{"norm_eps": 1e-05, "attn_scale": 0.0884, "init_std_o": 0.0, "max_seq_len": 768}
MLP neurons of a small language model. Each row is named by its layer, matrix (gate and up: input weights) and neuron, and shows model dimensions 0-169. Each number is 128 + 24 x the weight over its row's rms, rounded and kept within 0 to 255. Numbers have three digits each. A neuron's up and down rows have the sign that makes its largest values positive.
After each neuron's rows is what it responds to, as a language model described it from the Wikipedia text at the highest values.

L6.gate1800:107131123120166127093129155109170086075099100135134172110122128093133095131102091138090130121143119133159170145125125115140158133122105158115138140117120144103126116090115142066159114127137137123142115106060126127150121166121114103124143106090141137138164138127117176102124097089097103149104119154106128146100152096146146127123137121131133134107101143122111115127104132168116083080083157126175122154127135132106145072175156129142128156121183154096106110125122098104161138131159100129127090115123103142164125092
L6.up1800:090156131109123117108110113140135152129136107131135110090126134119100086146094106123088129157136146125140212104136105154108115169122113114077159140084141086123124119103128107087137037154137146138095115125139118149123136162097148147094120125134128152110100133202089146122125123121118184128130102157127107146145134135106140146098103164101141110123137103162160117122111131158154070100105140109165128132109159152122176114157128152134126119090158137109124171120111107173142115165145109141140164094129108131170119103
Description: Mainly the period inside "U.S." and the words "United" and "States" in "United States", as in U.S. Congress and U.S. embassy; more weakly, table cells and pipes.

L5.gate453:101162155133161119116146124103149116162123143136127134124113130092096130153163119115121110129122126127115147138111096135120160128101131144145127149131162115155123179134124146144123116099121103124118164074098151131109085111143136120168115148117151118120130125083118126163144106098133142118120143121097113153078104094118117111148113105155101119136109113088158153116128147121175080135174110117106127097162163158136150128102129113110109138139145101124118150142107128113141164111144147129138108118138166175146124101
L5.up453:138146167118135132115154134070159110156172094135108127098081143096112153135161120146107127129135120142150139117103110138154080133104129105136096103080159108153116165121074168113143139105144101163107136127097146151101132133101111128164108125112161126122137115065127114075133101101102134120126170174148117151109120104126127123104106095111119082174141144111166146149136153118172111133157128140112123098161149082109104126110119110093148106144159093133163117117133127122145147093115106108138090148090115158119102156
Description: Final token of a clause's subject noun phrase just before its verb, e.g. "This system", "The condition", "Elvis"; also closing "==" of headings and table pipes.

L6.gate1366:155098131129107133141107152135137178098113122171098117119152084086078081129116142145124132122140141113113122144174152116122125181143145125167099178178150107113118137134123091153140112105091107114097123156138142111096136161120154111144139134102128130112148128098146157096144098117158127134084102122113143092129147103091113120122112131106120137085097124133096118157126138146103151144108145177075141192152140127166102106133145140111112133157111134129155116087110103099070147092126126134139131094149158134116115168
L6.up1366:154090140157107134140132167115186157134184148180117135115117097111114121173141121107135111139125140097102129159191127135119137130131148145164113140171177083134168134112115106168156087104108100096130094114157172087123152133121157087165136121164144176096105098146129163120144100140099144158095152087124118107074147104130133086126151150123104119098106094121083097158105143134140154146096119148111136191169129103136149140140123133122149133156117130126115181112135130081089123116160089129135099071129114128144156144
Description: Mostly leading words of set phrases like head coach, Chief Justice, the front, plus mid-word pieces of names (Foc-us, Bas-el, Br-ake).

L5.gate911:131111076146142111150094153129096130126104145110109079087137180120100061146107130126129132122098142114137133160105139136150076102107122132144130124086077144105138106146120127151084099135118098131108097131152130108102126139161163136128190127118100105131162103127108124105150113158141110124103117166110124131130092115156120123141124120107110096132120121083134110184149138184140143136113152163085096099145157139129148215129154112133162113119127133140128118153150140094120117118167134153178133136178097166155110095
L5.up911:163138131115127150131157108154129113147157135125097118149104148120087144115190108144144103147144126126139179113124076136091108157110136095121119108170116112125127160110117111111111127111117131118080120140129123148148114129146108124143106148171183143145096124117142112166119132110131182130169152065156162120151164106138143123116098121114153175090119110111127146117113130149121134136160153115119128137114121085161154119160101113123088121143112141138121154113109132175083120089132110118102126062106117132113130089
Description: Single consonant or short consonant-cluster word pieces, often f/F, m, or k, that begin an oddly split word or name, e.g. water-f-owl, the-f-ts, F-an, F-RO.

L6.gate1470:128144139109118096113101100138125139130111156105148172078104091142122096120139129154106100150128122133162090151151121122135086116107106120169188139157081134168159077139147133157137163113105151146113110155117071151150153096160164061103135136158164155108137076124121140158134129094135098131137108118119147111121164129134090133109168142171102145112145102149123148141144136178116149114087124104108127118107126118116116133137127153154092101151107140132122090174132106107106142121188135106146130100125156100157120106
L6.up1470:109079135137101153153118045127126087073139124131128128103117120103119103133146139143133123149104152141164137117134126099147107096140133109168151107076147119105099105128118099132129141104103089133077144138130118095195130165140135130129116118101151140113128136125152117134198164101182103112125116173128150106146105095137108096089123131145143148153144148116129125101125090129123121133097143147103116152114085124090117158129144142091147197129081094169150082123130098094080116146142118166132149101092163127080154123
Description: Opening pieces of words split into several tokens, mostly common words and names, e.g. am(ulets), gr(ateful), c(overs), Gu(staf); sometimes "after".

L5.gate448:111180136125170122163146141167098146157149126152139134175134123108157099160125096114118110127149118155153140087110123151124164137159149090131120146135127139150150103113117100132156121154079142136147092159077143170146117138121172108111079124111139145119114122156173099114104140157149129101144139085103153150123143114122148129121139084085178135152134093122133145157144106139142111128141121152068155133143103127141125112154122145156073099127168150144113150101092192134113086108128102114138156125147115103187156118
L5.up448:152125100107168145159162136140132140136144161123100161197127144097130122137132160137172077158120164127153165077184141125135144143165105120118092144139070142093162112085125142140158106130127115118137097119106108169132141140147096063085109102134092112145092105154135133124138143151120119121100142105127141132143156138181168129101107109112130106152132087114073137178087103137134127159127085127140140094132132135126101092106168141165098111110167122147111128140115148099134159107141083106123149134168176129119175125
Description: The first piece of a word split into parts, mostly am or Am (amines, amended, Amaury, Amir); weaker on other opening fragments and numbers like 11.

L10.gate318:168174112117110124126138112117097125152117179099139113129102104119108112127115108142129133107113111135146101088121093164154152139141106122158137130148176092092168148102159121118102107047117106090174188131133117125114146035122161101146096143154137107130122118117114156149104144118118123116114125118137161110098127149123126140120126085160133167172118130094124139108128113131116155116175110116155136129130134117104138166175125127117119127130173137115181119114112112130097136089153148120106147146130135130097139152
L10.up318:184133131124143121166110122112115149175098115096110135144099077175120123103107142132142131093086118082130079089174100133146133150118076106142120124112131121087097126134171096106088138145132132115148117107103133129145103146149125125099116129108173089123078145173147146105113080072104156165151103182152115113120134126137148075076181159157124142163127142100119140096136190117149130129106132149120164097123104121140112099113121130139098105135133118122136150130175134134126102124139163109139167095128149134110094133
Description: Final word piece of a proper name (person, place, group, drug, album), usually as sentence subject before a verb: Re-us, Luns-ford, Gilteritin-ib.

L6.gate42:140105127194130131133117165119127142116137151117154137129135112118109160146141107144068142112157152122148118115135120128158140163148154160138108149143149067108112153133114081052139142094188150117111169146141126132139093132142133126120139106131135110125096108127107162122134116119150125110100095145153163125129118151155103124082096124135137144130125182165119111177113127128147150098132107139077102124097110149129130097146127120113155162123122114135192123152121142132126103144092129121095132145109147160179120083
L6.up42:179117166116127126136122143092150127093122105120138110169137081103129161152161164137109162115121142137173129137126115115163131100128161141110111135132140065125131154124112130089146135115180147105096148144130177112141083125170134157107115111109142138079127113141138149146129116117160154118111150108137120130116122134102112105163106147126163125106117119163144140142136074093147154070105078135078096083080063146131139117147109108121130102138162121136144135120100112141121094104124173101130110145126156135182106139
Description: Tokens right before a creative work's title or name: table-cell bars in filmographies, "of"/"on"/"album" in prose, e.g. "worked together on", "author of".

L10.gate762:151064114146147161168141128116125135150125089183111082143104105176146137113110120126070100142096154117099142147117116130089100158140117153158129115134141114139131127151108091147124109136137135179062124129121117113146121113124176136116118148149119116086089157122111123112082103182152162129148093093156169142125151130117116154136121132135137120131137149118105138132116157135152127167134104150099123095143133153131141081130145186162090168142139155125101123136169093076158134154152145143114117130154132109167184131
L10.up762:112051149123113137141151133166123081197111118124085122149157140141107107113139114089157142146153150129107169085153134121126144130159138107151077098125123123134115096154138165136150113110113143157146116144142105123149128165139132133135152110161123132104123132109132055096150117132137139137118135150113131120154161123153102130151129124118162106121114120055146167123150142125098121160133134129097129081106125141097108107121126145141101132166178157130108106104116115117093108106139197147163148121121156136138114102
Description: First subword piece of a multi-token word, most often a lone "f" as in f|unnel, f|iscal, water|f|owl, sometimes "com" or "F" in names.

L5.gate1439:106134133129110118141122127104137098138097139166127180092133097119166126103117098146133124089153169118147100169097142103088155165143127176146108126112138123166117111103160144095146119114128108121116116107135165113119066133111156130125131146148136102115142140141133122180100134130097128096129131125132098163110121104177110136136150130086103115090161141080136106136117118073153114107126122181109110133108147147117163162099115104129147095120153094133126113172119088124127123120157148159163138133135156159119156135
L5.up1439:113098100112103115143130119165130149149111088134140077119125108152090124127109119150168111143179169134123150107165101123109139134132146113125171124091147130185158104122152136119161108126137112122110145126108146113170107134100190092165111127108123119146144118140131103139133129160112157144142130084109147135083106139118156125159118095116110157089164153149123153120108128141137097153163127136132126089094119145155157125147073129139125129168189118136157137174103112106090108147100154171133138109144140072131149120
Description: Mid-name tokens of country and place names, above all the period inside U.S. and U.K., plus United (States), New York, state of.

L10.gate2046:148097137188132131083154097121131140104133104151133147093124109116123110131118149134105113154122137141151101139122127150140151090149132109097130146128167135122111094165137124119101115128099156137117155116092148131125130153170122141103154143119174126145160130160136123140147117103192121103097099140115130185149104102164097112149092101166144165178103139166107132164126154115134119095115105092118120096120144159126118143096126135099127132123105098123146113124107138138150088143156136134144140092114093122078145116
L10.up2046:155121142167139142131102126120133105126147106148097131086151124125107123098092080109095086140114109162140129126092114136155112110131179136102131120141096103138136144111164131120154169158147143044082176125163130170130129121137133143130103139123150107138142088138125113107109160120110114134096130108130157146154075122117150125109149137107140148134141142133123107159118174145101159098131114163106120156102153105098119064092142099117145159097136130136165118186101135172146099120088143165072136163111118157147127127
Description: Tokens just before a work's title begins, such as table pipes, "titled", "called", a film's year, "- ", or an opening "The" in filmographies and citations.

L10.gate1466:175127136123155099118107120099122180154115098165163140154152100129115114151153128120141114135123136102147072093085160121104124098104145163095158101099129095144115161124150108201153101161104128134131138126119108144147122090141165125130100119137158139122083167166155118091115168144138095112140147111147102166143163127096129130119147094134127105113121116179154117099125154128111169098125096129102139122146128112066122085198157115128138160145082109123138094159082152112102148155158081123187128117118142090127145128
L10.up1466:133082104121068125135167144152142120125098145142116118116176136148098108168135139142119185144098126098156105137121121125113110145148119174152131157104136144090107130062125133188135134132140111114128079159114128136152090183137129142114112135141125099108085116157136082190105139128144116122148115156131156143141124140141135109155139118155128162114119119121097116140144075159168142135167106098105098122138134137116143131146136164154116140120153125132157084109097128118119128112150118150114185122170188119124152074
Description: Short opening word pieces that start a longer word split into several tokens, such as am in amenities and amulets, det in detachment, lam in laments.

L6.gate858:132153131149117147091150087098147131142146129132167162158125106145100145116096119151133149150119100117124109108167069128118137154134177118151121116134094087138127133130143128131125126084155141128154144119091135130099115122147113104197100104103120095110106151130115129121090138102159142131145118193111116117128177173107131132139119148138111087133090153166122091151146128108158170173128153112163143142182101128136157170151131094116168167150106172132131136114152121143150157136130089129122100112100123128099155053
L6.up858:164109132143164150083114118109110116140122161096124136127091120123105092111149155112104120128152131157165129148168168147182099164123140105128091112120099094150177120128130142163108160089168171145138145098099140119109125129133157114192149161130099069103109113120134129170119055116150153146125136158116111135144154154095169142154139121161121140149102144135100129120137111123151167121149095126110123157173115134122136131124107160143162144135142130187120120126147104147140100130115134156127144177160124106135084144
Description: Final piece of a person's surname (or a pronoun) as the subject of a biography sentence, before a verb like was, noted, charged.